From a checkpoint of a small transformer trained on Wikipedia.
Training: a variant of Muon for these matrices, 152M tokens, 9260 steps.
MLP neurons of a small language model. Each row is named by its layer, matrix (gate and up: input weights) and neuron, and shows model dimensions 160-287. Each number is 128 + 32 x the weight over its row's rms, rounded and kept within 0 to 255. A neuron's up and down rows have the sign that makes its largest values positive.
After each neuron's rows, "fires on" lists the tokens most often at its 100 highest values on Wikipedia text that the model never trained on.

L5.gate397 [150 143 156 174 157 105 165 132 133 174 139 137 119 109 228 126 141 103 145 101 163 166 121 123 108 111 149 144 156 113 155  87 194 153 129 135 157 118 108 155  56 131 179  95  90 161 155 157 157 132 148 118 145 121 108 132  82 128 175 197 109 117 116 182 157 127 179 115  51 169 171 125  70 100 153 202 153 137  95 133 123 185  90 127 135  91 108 131 139 127 153 135 105 149 145 104  92 116  86 119 121  97 139 140  80  91 122 128 127 121 173 141 179 159 136 128 205 129 136  88 174 147  46 156  96 153 153 105]
L5.up397 [114 102 145 225 166 127 175 125 104 125 117 181 101 123  93 136 150 202 160 100 100 116 114 127 184  95 131 137 137 118 105 104  59 121 173 140 144 105 117 133 106 164 179 142 110  81 144 199 176 143 139 139 109 127 124 141  90 153 152 103 152 158  98 145 145 197 103  92  99 124  83 159 117 189 101 136  72 122 172 208 163 203 116  30 149 120  87 135 119 180 110 122 119  82 127 156 114 129 136 112 119 132 154  65 144 149 160 117 124 127  95 173  74 141 182  91 103 112  77  96  81 174 189 132 126 137  85 135]
fires on: "ly", " as", " and", " very", "ally"

L5.gate147 [144 144 163 123 139 121 123 158 187 134 172 203  99 110 112 134 130 165 170 102 108 173 164 201 123  99 206 106 151 109 159 118 153 111  66 166  82 130  87 117 111 137 186 160 139 105 144  87 129 141 221 138 157 133 116 128 126  97 181 142 131 143 132  89  97 146  67 111  94 109 112  70 203 129  98  80  76 145 114 164 139 101  88  78 127  63 121 113  92  94 113 145 152  55 117 140 128 134  59 147 116 162 136 186  82 160 154 143 135 143 141 107 104 155 139 121 151 166 123 145 153 131  89 137 187 172 150  80]
L5.up147 [ 91 150 101 199 135 150 131 152  73 136 123 123 112 141 102 141 163 104 106 162 171 212 134 135 150 132 116 138 118 100 141 120 109 162 145 119 146 129 192 135 167  67  87 103 125 190  81 160 186 155  77 107 166 136 135 150 178 135  88 146 121 145  83 178 133 162 128 179  76 113  93 110 106  69 126  97 146 136  93 156  82  92 110  82 110 140  97 111 192 100 140 106 123 131 148  48 134 117 138 113 133 140 116  68 139 165 155 140 176  70 186 116 123 160 124 141 141 144 134 109  96 130 152 158  75 111 117 131]
fires on: " =", " /", "="

L5.gate104 [ 90 147  61 106 127 206 108  94 158  92 153 122 136 132 110 161  90  93 139 146  73  92 145 150 192 167 155 110 137 130  33  97 171 143 155 113 113 175  86 132 154 118  90 154 144 156 116 122  90 131 129  80 106 148 178 172 106 124 119 113 133  86  69 155  85  58  89 140 134 108 182  79 115  86 124 107 102  71 170 143 125 175 164 164 123  98 121 178 151 170  90 134 131 123 155 161 133 130 129 111 203  98 142  94 130 182 143 152 130 106 125 122 175 102 159  92 100  99 128 119 201 202 100 145 141 115 145 122]
L5.up104 [ 12 157 112 153 193  96 169 132 130 150 100 127 127 123  55 152 131 103 151 152 117 122 134  56 175 160 173 145 147 117 153  68 115 110 187 112 100 119 101 106 132 165 123 107  71 136  89 107 126 159 120 101 139 117 112 112 137 165 133 105 122 145 128 109 133  64 172  99 179  76  95 141 117 104 100 141 114 144 157 159  93 176 203 121 102 126  61 145 133 103 144  61 183 194  90 159 134 134 128 129 186 117 140 137 129 161 116 182 101 142 135 138 152 127 183 120  89 143 105 127 119 107 125 166 105  97 123 130]
fires on: "\"", ".", "'"

L5.gate228 [145  45 106 108 133 162  99 145 149  95 103 139 173 179 144 103 170 131 127 165 160 109 138  79 122 148 147 139 135 113 134 112 136 101 175 125 147 124  84 145  99 135 103 103 115 128 124 178 172 123 100 118 161 131 154 140 155 133  86 100 140  62 132 131 122 157 142 190  80 161 114  95 155 143 115 106  87 140 129 127 101 180 135 193 108 169 141 132 103 137  99 152 127 162 164 124 111 145 201 130 120 105  93 176 156 135 169  80 153 134 112 145  96  73 154 122 171 173 131 129 133 106 152 138 110 108 132 118]
L5.up228 [134 188 149 128 137 147 168 158 177  62 110 119 181  66 132 147 162 163  85  94  92  85 155 187 145 119 145 198 127  86 143 136  67 143 156 181 140 158 129 125 136 103 162 158 108 112  87 155 138 124 129 178 124 170 164 178 110  91 108 210 132 112 137 125 174 161 110 120 157 114 165 130 179 128 145  99 114 158 126 162 106 188 179 127 111 114 101 223 114  53  64 153 146 106 159  77 121 156 106  93  78 127 133 172 145 101 150 135 106 105  83 106 115 187 116 109 147 112  94  86 121 188  94 137  87 131 135 157]
fires on: " of", " $", ":", " approximately", " £"

L5.gate97 [145 114 168 153  85  60 116  93 121 105 124 145  92 101 110 165 165 151 140 100 133 106 152  64 128 126 149 192  83 170 131 151  72 145  59 131 103 125  84 112  51 130 130 192 174 174 152 138 131  82 122 114 184 117  91 128 128  54 115 159 138 145  80  99 157 132 139 123 147  84 144 136 126 141 119  99 154  97  70 169 101 105 210 106 173 139  77 112 198  66 118 159 176 145 157 148 118 116 155 156 110 157 143 115 178  94 143  95 155 166  67  80 131 135  88 158 121 148 179 200 105 139 135 125 134  57 194 102]
L5.up97 [108 133 108 157 156  98  82 140 134 100 157 154  84 164 113 135 152 108 103  85  97 150  84 151 126  86 138 123 111  56 135 147 115 140 127 145 134 138 125  91 113  87 172 211 109  92 144 166 101 132 132 129 133 114 115 148 113 157 131 110 168 145  54  94 141 118 135 136  69 137 162  60 189 144 140 139  70  73 155 144  91  90 105 177  99 161 122 195 136 106  97  86  84  86 100 127 139 161 112 117 146 110 146 111  69 124  63 143 141 122 135  98 151 151 116 170 114 109  97 149 141 138 144 122 122 175 132  94]
fires on: " 18", "18", " 17", " 7"

L5.gate129 [147 156  98 117 116 140 111 120 151 187  54 177  76  93 112 118 135 181  88 155  93 111 125  75 132 127  97  92 103  85 128 126 129 137 113 122 152 143 121 169   2  87 158 153 122  60 162 143 149 147 141 108 122 133  92  85 110 121  92 119 139 162  84 144  92 120 177  93 115 137 103 166 117 137 122 122 118 159 176 196  85 146  99 143 135 157 101 141 187  83 139  71 162 111 148 117  97 110 218 182 149 179 128 154 136 235  95 124 133 121 198 132 103 110 139 138 100 108 103  67 128 114 150 145 140 162  99 137]
L5.up129 [108 149 126 138  75 107 112  97 113  85 113 124 144 140 206 102 151 117 114 130 199 167 183 153 106  98  94 139  92 106 142 145 143 143 180 192 132 163 144 110 100 127 168 124 111 109 121 116 163  74 124 110 132 115 219 101 184 111 107 111 158 122 151 102 156 146 119 103 113 144 145 166 182 125 145 110 153  72 106 134 155 163  47 189 116  93 108 130 131 108 118 139 116 147 141  93  67 196 123 143  95 158 120 123 122 174 142 117 113 100 106 160  86 106  84 104 124  57 145 131 161 103 102 156 151 145 126 115]
fires on: " $", " (", " +", " £"

L5.gate184 [125 122 151 180 121 104 134 175  86 179 121 112 200 107 152 122 137 138 110 112 141 153 124  99 113 185 116 109 143 155 110 121  86 160 155 162 135 123  73  80 144 166  86 151 104 178 172 149 131 144 142  91 106 155 178 157 160 125 112 106  49  96 124 126 143 109 119 117 101 131  81  93 119 164 108 133 127 134 110 129 167 147 153 143 131 133 135  91  95 154 130 132  78 130 180  91 129  82 193  98 106  51 141 107 132  86 172 127 125 123 148 159 167 116 117 164 158 150 149 152 179  70  70 127 210 143 138  90]
L5.up184 [ 91 155 192 134 151 112 157 136 132  73  31 124 134 152 106 137 162 127 112 146  82  89 123 129 151 126 106 173 140 136  61 102 169 105 197 166 135 157 130 201 116 142  99 158 153 143 132 160  46 152 135 132 137  98 146 153  81 121 147  74 147 110 163 180 139 106 227 100  87  76 161 158 197 124  71 148 152 116  91 123  58 136 137 153  70 112 162 140 161 114 127 127 121 166 128  97 153  91 173 116 167  99 161 137 127 150 114 141 146 117 159 121 179 125 154 108  96 137 158 120 130 165  97 130 135 166  84 150]
fires on: "ly", "ally", "ically", " /"

L5.gate96 [145 105  71 136 117 119 161 127 118 172 146 147  94  73  97 138 107 136 140 164 103  80 124  69 209 150 104 171  57 160 107 100 152  87 199 116 144 142 156 158 165 142  86  96 152 112 153 126 113 100 134 100 126 103 158 122  92 105 101 158 135  77 190 125  99 153 149 131 113 103 153 117 125  99 136 201 117 143  98 114 131 101  98 190 121 131 152 136 157 131 132 114  95 120 165 107  88 159 124 149 139 196 168 122 137 116  70 120 136 147 204  78  89 136 100 157 183  83  72 110 106 108  94 123 168 157 104 172]
L5.up96 [ 62 129  51 121 146  98 140 128 135 126 168 101  63 134  80 164 112 132 128 133  92 163  96 110 148 137 113 143  62 164 112 120 110  92 143 127 182 142 108 128  97 115  90 155 180 157 115 150 129  98 136  82 138 186 144  68  68 107 126  83 134 138  77  93 120 157 117 136  90 145 145 120  82 137  79 122 126 145 117 144 128 107  90 122 124 178 114 149  95 176 103 133  85  93 127 114 131 135 147  99 139 118 191 155 148 124 118 159 130 113 132 128 158  58  78 113 127 148 131  71 177 101 142 111 112 111 138 174]
fires on: " |", "din", "te", "|", "g", "de"

L5.gate188 [ 80 162 123 123  62 105  86 193 127 161 126 167 129 109 137 191 134 201 134 168 162  85  51 197  78 116 120 103 183 155  89 119 151 162  69 133 142 138 103 113 112  55  99 108 188  83  79  98 128 169 120 113 152  80 148 156 155 143 152 163 121 119 108 120 167  75 108 143 134 110 191 126  54 102 146 130 119 158 117 121 104 148 110 143 167  89 120 134 205  99 120 158 173 107 129 120 146  72  89 130 116 132 148 137 135 118 178 113 163 143 149  79 157 136 160 133 144 114 149 170 135  83 122 132 143 110 141 121]
L5.up188 [133 116 127 129 150 115 165  87 133 156 138 123 117 100 103 114 168 112 133 128 158 101 115 143 106 143 136 147 108 143  80  98  80 141 134 153  92  99 105  93 107 122 154 139 128 100  99  83  90 138 164 150 172 137 151 109  80 124  93 108 142 101  94 140 117  62 132 112 142 130 101 147 160 137 185 105 103 144 120 115 120 150 123 122 130 166 116  90 196 101 147 123 105 106 104 157 147 104 160 176 100 139 151 138 126 127 129 148 171 149 174 124 112 157 191 124 146 178 161 132 161 110  64 176 178 100 164 190]
fires on: " |", " and", ")", " ="

L5.gate341 [124 109 155 154 139 158 122 136 100 134 136 133 143  97  81 112 111 123 128  93 144 211 131 101 120 122 123  54  90 193 178 104 113 117 131  88 166  98 126  92 126 147  80 156 107 112 124 119 138 120 105 104  73 186 126 111 149 123  64 128 154 133 153 151 126 116 109  80 148 132 174 149 120 128 211 127 143  91 133 158 163 126 176 182 149 176 170 154 111 151 178  91 100  74 139 134 120 143 115 183 140  89 107 194 149  73 137 169 117 148  69 149 156 179 195 150 102 118 113 121  89 115 107 128 126 168  81 148]
L5.up341 [ 98  66 116 161 117 147 131  94 144 111 227 181 140 105 154 141 114 151 115 109 190 230 123 154 100 103 146 129 109 104  95 168 145 160 120  82 166  95 160 133 106 120 119 169 112 139 112  81 135 116 107 139 132 101  64 143 130  93  93 137 125 151 135  88 147  82  98 126 159  94 152 116 111 117 153  96 166  89 128 160 169  96 111  66 179 134 121 156 152 122 142 133 133 105 162 129 111 146 130 165 181 191  99  75  97  95 111 182 169 167  97 134 116  96 162 102 167 153 164 119 156 122 124 118 134 155 131 164]
fires on: " |"

L5.gate136 [142 121  86  98  96 127  78 140  90 177 106 151 153 106 144 164  79 182 149 135 117 120 119  46 126 107 135 104 148 125 114 115 120 123 125 118  83 127 121 113 104 105 109  66 151 102  63 113 110 141 173  55 174 172 160  82  91 132 114 121 115  59 100  86 160 124 110 134 126  93 147 126 131 121 161 100 129 186 127 120 144  62 109 111 101 125 107 191 221 120  79 137 105 131 157  94 182 135 134 139  93 105 116 104 166  67 120  90 148 107 149 127 127 149 106 141  99  48  78 108 157 124 158 150 125 156 175 137]
L5.up136 [149 129 141 162 117 156 138 147 169 137 109 157 149  94 134 135 145 160 101 120 129 148  93 207 158 144 126  70 102 149 159 105 169  96 189 150 162 151 146 171 141 123 106 103 116 124 128 125 118 118 221 128 131 141 113  74 157 131 158 136  57 141 120  81 125 106 142  93 145 168 129 126 115 139 188 117 138 195 169 135 126 122 125  92  89 149  92 114 136 138 149 171 119 189 159 184 171  99 183  86 170  83 147 130 187 149 207 155 144 177 139 136 107 152  68 160 114  72 127  79  79 162 146 210 125  81 165  60]
fires on: " as", " |", " by", "with", ":", "|"

L5.gate110 [ 88 111 147 199  60 169 119 134 166 143 121 110 169 120 154 157 104 143 170  84  71  65 104 181 141 169  53 181 140 102 140 161  64 100  85 157 135 141 116 116 104 161 117 114 105 122  52 175 102 166 139  85 114 109 136  83 137  84 170 127  88  75 180  96 158 172 148  99 128 101 124 100 111 133 133 169 155 109 153  98 100 159 156  83 113 151 114  87  94 132 146 149 142  90 163 129  59 102 151  93 122 149 180 150 172 131 143 131 159 177 111  98 114 164 140 148 119  77 211 133 119 137 138 137  89 122 118 106]
L5.up110 [156 104 120 117 134 114 116  54 132  41  97 161 146  84 151 181 106 159 124 131  75  68 165 105 123 127 132 156 127 191 164 138  71 186 122 106 113 147 124 105 126 154 174 156 157 136 120 129 135 157 107  80 115  93 141 129 134  67 138 105 185 119 152 142 137 107 162 132 120 156 195 103 112 161 117 115 127 107 154 122 141 112 126 152 156 115 204  66 144 120  63 154 136  98 131 104 107 148 104 126 165 130 129 138 157  89 132 110 126 120 178  78 130 125 122  86 177 149 130 147  95 110 129 115 157  66 140 110]
fires on: "Le", " Sch", " Ze", " und", " der", " Z"

L5.gate389 [106 177  78 144  96 204 125 103  94 101  79  99 115 127 122 124 173 171 120  43 171 103 150 189 159 169  52 100  96 104 142 145 146 207 109 152 171 179 104 132 134 144 137 143 134  98 178 120 133 142 205 155  96 132 110 127 165 150 129 128 130 142 185 140  85 208  86  59 117 117 149 153 124 182 172 134 201 187  58 118 102  95 108 143  99 153 210 102 139 160  88 188  88 104 148  92 120 152 199 111  94 124 134 138 111 128 142 107  79 108 124  94 131 145  46 101 108 115 106 198 129 139 136  51 107 121 133 121]
L5.up389 [107 156  91  92  88 129 112 182 109 134  99 102  98 134 132 158 125 162 154 129 138 111  90 150  62  97 108  80 113 125 156 138 133 211  97  48 116 192 131  90 130 153 145 144 103 122 181 141 121 111 186 166 182 156 114 119 122 122 143 127 109 116 141 114 117 125 129 144 173  99  96 110 142 108 146 125 176 194 115 125 114 138  93 145  84 129 104  78 126  92 127 160 106 145 125 108 168 174 156  90 109 114 164 112 109  91 127 112 125 110 102  70 137 187  97 152 118  80  89 153 130 115 149  65 135 111 144  81]
fires on: "\n", "R", "  "

L5.gate355 [157 207 104 133 121 140 166  53  93 173 137 151 137 138 160 122  91 199 210 117 112 122 138 116 133 188  66 131 122  90 114 134 168 150 129  83 100 109 153 122 108 178 142 147 154 154 127 138 136 153 181 155  74 118 177 138 148 165 128  79 105 146 124 140  98 159 114 120 107 156  83 122 128 145  69 135 130  62 168 123 174  88  79 159 154 163  93 125 117 129 117 151  79 146 155 114 150 126 111  68 161 155 109  98 105  47  83 160 195 111 166 180 164 109 132 142 124 130 115 164 139 192 111 126 122 140 147 165]
L5.up355 [145 122  96 160 101 140 163 111 123 111 126 140  86 144 214 157 178 133 194 120 101 123 120 180 136 141 131 159 162 102 160 140 126  72 124 100 101 105  97  85 113 138 169 138 163 130 110 178 150 104 151 180 124 172 134 157 122 191 109 125  97 133 100 110 102  76  98 172 147 134  84  88  86 163 116 138 102 174 131 104 111 151 127 108 185 136 122 124 126 155 107 124 101 164 155 148 148 122 105 124 237 162 114  91 121 103 129 151 157 119 147 165 158  32 132 170 110 169 162 197  71 114 136 115 169 164  84 139]
fires on: "\"", " war", "ho", "ena", "eo", "nia"

L5.gate201 [ 99  97 154 165 118 145 164  96 116 146 131  95 135 119  97 107 183 133 149 155 128 115 131 170  75 166 119 122  80  97 172 115  89 105  86 135 127 191 125  71 139 151 110 157 189 127 114 143 124 117 115 152 128 146  89 139 180 122 133  80 162  86 126 104  73 163 113 172 163  58 116 152 145  79 164 119 182 104 151 123 101 121 197 139 154  80 120 119 132 131 143 127 180 116 143 134 124 198 146 135 152 111 170 110 163 136 141 153 128 120 151  79  61 133 172 170 118 145 131 117 112 119 106  80  72 129 109  93]
L5.up201 [126 126 117 110 139 159 138 129 129 135  77 168 125  98 145  71 145 121 126 147 161 142 147 123 115 119 103  98  84  64  94 174 106  92  36 138 101  88 150  90  97  93 105 126 119 126 121 115 120  93 135 123 105 127 155 167 120 113 112  92 156 113 155 124 119 175 107 117 101 138 127  54 109 136 109  24 100 162 130  92 127 170 152 139 132  79 159 150 143 128 154 126 181 159 176 180  93 203 149 130 171 125 179 126  81 128 112 181 101  83 119  13 140 157 158 125 145 123 101 126 129  99 134 213 119 151 149 131]
fires on: "=", " Den"

L5.gate146 [110  79 164 123 121 137 102 125 164  71 119  54  71 134  69 150 110 174 107 125 107 128  97 164 158 110 126 139 130 115  97 115 157 133  91 126 123 118  96 124 112 134 114 129 179 184 163 154 130  93 140  67 147 133 128 193 203 112  90 159 115 171 147 156  85 193  87 123 133 159 113 155 116 125 107 171 176 106 126 144 163 100 121 133 106 118 112  98 102 129 139 126 105 128 173 135 148 131 114 127 122 112 146 119 140 161 136 134 125 173 126  71 119 146  75 158 135 138 155 110 197 179 150  79 106 149 114 123]
L5.up146 [138  76 131 163 165 181  85 133 146 113  81  99  52 138 105 154 101 146 123 187 121 129 162 118 141 140 111 180 176 123 141  95 175 123 146 196 128 147 104 196  54 105 105 156  64 152 157 157 107 116 146 139  76 110 119 121 181 177 123 130 184 117 132 159 117 122 142  80  96 130 138 141 134 113 122 148 146 127 186 149 152 107 142 116 106 112 154 138  64 145 114  90 122 143  97 133 152  70 132  86 146 142  95 105 166 111 126 110 123 180 144  96 126 129 138  97  89  63 134 141 151 107 138 150 158 116 145 101]
fires on: " I", "I", "t", " You", "Wh"

L5.gate157 [107 161 120 111 113 144  87 124 185 113 120 121  96  93 142 165  25 154 147  88 115 130 204 148 114 114 172 172 176 165 108 100 139 122 123 111 152 174  97 164  92 140 151 126 191  95 135 131 141 143 149  98 128 136  63 164 114 107  89  66 122 141 119 166 123 141 162 137 169 108 193  61  91 154 114 117 108 124  92 118 143 179 121 118 134 102 141 127 136 112 139 125 121 163 152 185 143 155 139 156 126 168 141 126  97 145 109 130 150  90  78 159 196  68  90 145 196 101 159 164 126 122 192 149 143  45  84 160]
L5.up157 [141 138 124 136 127 115 126 105 151  54  94  84 115 129 110 101 168  79  96 111 132 129 113  69  94 119 127 133 166 111 151 101 141 177  79 116 117  74 143 116 129  96 119 134 139 160 136 138 146  90 112  62  93  85 113 128 131  70 166 111 150  65  88 121 101 198 166 116 113 128 115 111  77 131  57 114  99 127 179 133 162 114 177 128 122 108  62 128 213 158 111 115 126 179 160  85 131 107 149 120 187 171 216 118 106  58 145 108  68 181 169 175 131 155  95 107 143  88 117 139 213 133 116 160 143 167  87 149]
fires on: " b", " dist", "'", " Dist", " det", " av"

L5.gate226 [106  85  84 109 121 111 133  86 140 152  70 170 123 124 128 178 137  82 120  92 161 129 110 160 151 100  80 105 118 145 129 138 112 166 102 105 108 136 129 155 170  74 161 109 121 119 133 168 111  83 151 101 126 110  91  94 142 136 128 125 114 163 148 135 139 153  87  97 161 116  67 182 151 110 135 138 119 111  81 107 120 184 157 177 117 140 109 117 118 159  75 103  83 158  87 101 166 108 137 139 156 207 158  63 182 114 132 114  60 203 165 129 190 146 154 116 129 106 150 124 134 164  73 201 183  93 157  79]
L5.up226 [ 77 131  84 173 127 164 110 127  64 145  76 133 131 135 117  85 120 122 136 101 135 170 117 123 160 127  96  90 158  88 124 185 109  81 156 116 102 132 122 145 141  87 121 169 123  94 161 142  89 188 169 101 138 134 125  79 162 146 101  97 123 103  96 112  95 147 142 121 151 127 130 119 101  90 140  89 102  96 106 120  96  80 139 109  62 114 130 205 115 156 158 193 162 185 109 152  81 151 131 140 110 165 130 134 183 156 116 135 107 144  97 128 153 163 142  97 140 156  91 135 177  82 134 128 132  96 141 161]
fires on: "n", "t", "er", "in", "w", "k"

L5.gate192 [130 128 132  98  99  74 120 115 127 179 140 168 156 148 201 105 128 108  92 112 130 102  85 132 108 137  62 116 145 145 108 144 176  94 156 119 102 126 142 125 120 105  97 105 126 130 165 155 130 156 209 159  85 108  98 146 171 146 125 146 191  92 131  99  97 164 151 115 110 116 154  84 191 152 124 176 127 104  84 161 134 143 133 118 111 199  98  69 130 117  48 159  58 139 101 104 146 118 131 144 112 100 116 128 149 211 156 185 145  90 162 109 122 160 122 137 128 156 183  75 145 115  98  92  61  62 108 119]
L5.up192 [ 46  71 103  80 131 129 163 152 133 106 128 123 159 118 138 129 145 115  85 105 134 106 164  78  93 135 145  64 140 148  98 115 122  79 138  97 120 101  96 153  95 150  84 103 152 107 134 155  61 104 159 159 172 143 131  78  55 149 170 175 142 104 165 141 123 130 148  67  92  98  88 166 110 152 153 146 188 167 143 104 140  99 153 138 106 105 130 158 101 112 177 155  87 120 136 114 141  86 130 132 130 109 164 138 141 129 131 147 118 200 116 187 115  75 133 143 149  47 126 169 140  86 143 172 108 123 117 108]
fires on: " Ya", " place", " ra", " Cha", " Ju"

L5.gate427 [108 205 103 139 162 141  52 111  67  91 128 121  92 121 153 115 110 169 136 151  66 124 124 139 128 160 134 103  71 136  93 127  81 171 133  82 116 144  86 141  96 146 161 147 132 130 189 134  90  95  95 143 164 165 159 172 116 172 149 126 118 164 175 137 116 108 162 111  67  75  79 152 151 115 140 133 117 139 118  96 106 146 178  93 125 139  91  90 171 171 103 130  73 116 172 171 113  73 111 129 143 141 140 146 109 144 134  68  83 154  92 162 142 157 169  72 127 147  74  91 137 104 122 106 157 120 121 114]
L5.up427 [154  99  88  98 184  91 138 148 145 151  72 106 111 119 116 186 138 137 167  75 166 154 129 183 169 177 136 117 143 103 136 140 141 140 141 190 195  72  96 155 145 150 127 127 170 112 154  73 140 142 170 141 112  85 136 136 146 129 133 136 104 114 141  65 111  83 157 131 169 199 153 153 151 116  77 141 147  97  83  99 136 148  88  41 129 130 155 118 183 176 131 182 117 122 123  86  82 147 103  77 145 155 165  97 134 136 167 146 154  59  97 137 101 120  69 149 106 107 127 169 123 154 150 170  64 115  65  97]
fires on: "-", "  "

L5.gate266 [188 141 110 109 123 117 182  80 137 115 137 147 136  82 110 104 111 128 130 160  97 106 112 127 126 148 130 153 125 141 146 137 123 103 112 124 133  45  84 121 126 169  84 159 143 184  93 131 138 118  99 140 165 124 164 137 135 120 128 104  72 162 100 157 148 144 113 111 203 143 147 160 112  82 151 164 173 111 131  93 141 180 112 173 154 144  81 120 105 121  91  59  89 124 160 159 112 161 126 120 146 171 127 175  64  90 144 143 116  81 153 136 138 199 103 111 103 128 110 163 126  97 166 101  68 142 108  69]
L5.up266 [ 73 110  64 133 155  96  91 162 158  74 187  94  87 112 153 144 138  83 158 160 142 126 154 128 136 156 155 177 110 110 121  85 158 177 121 129 156 147 143 191  91 145 137 132 120 156 138 157 142 144 116 125  73 158 121 123 138  85 100 102 100 128 112  59 178  78 120 150 125  68 155 124 113 152 121 160 134 109 107  79 100 149 160 135 152 146 149 136 175 104 151 129 151 134 170 115 135 144 136 157  91 144  85 164 155 139 115 109 129 128  87 170 135 118 119 103 144 142 110 148 188 106 105 139 112 113 127 151]
fires on: " also", " not", " that", " still", "ally"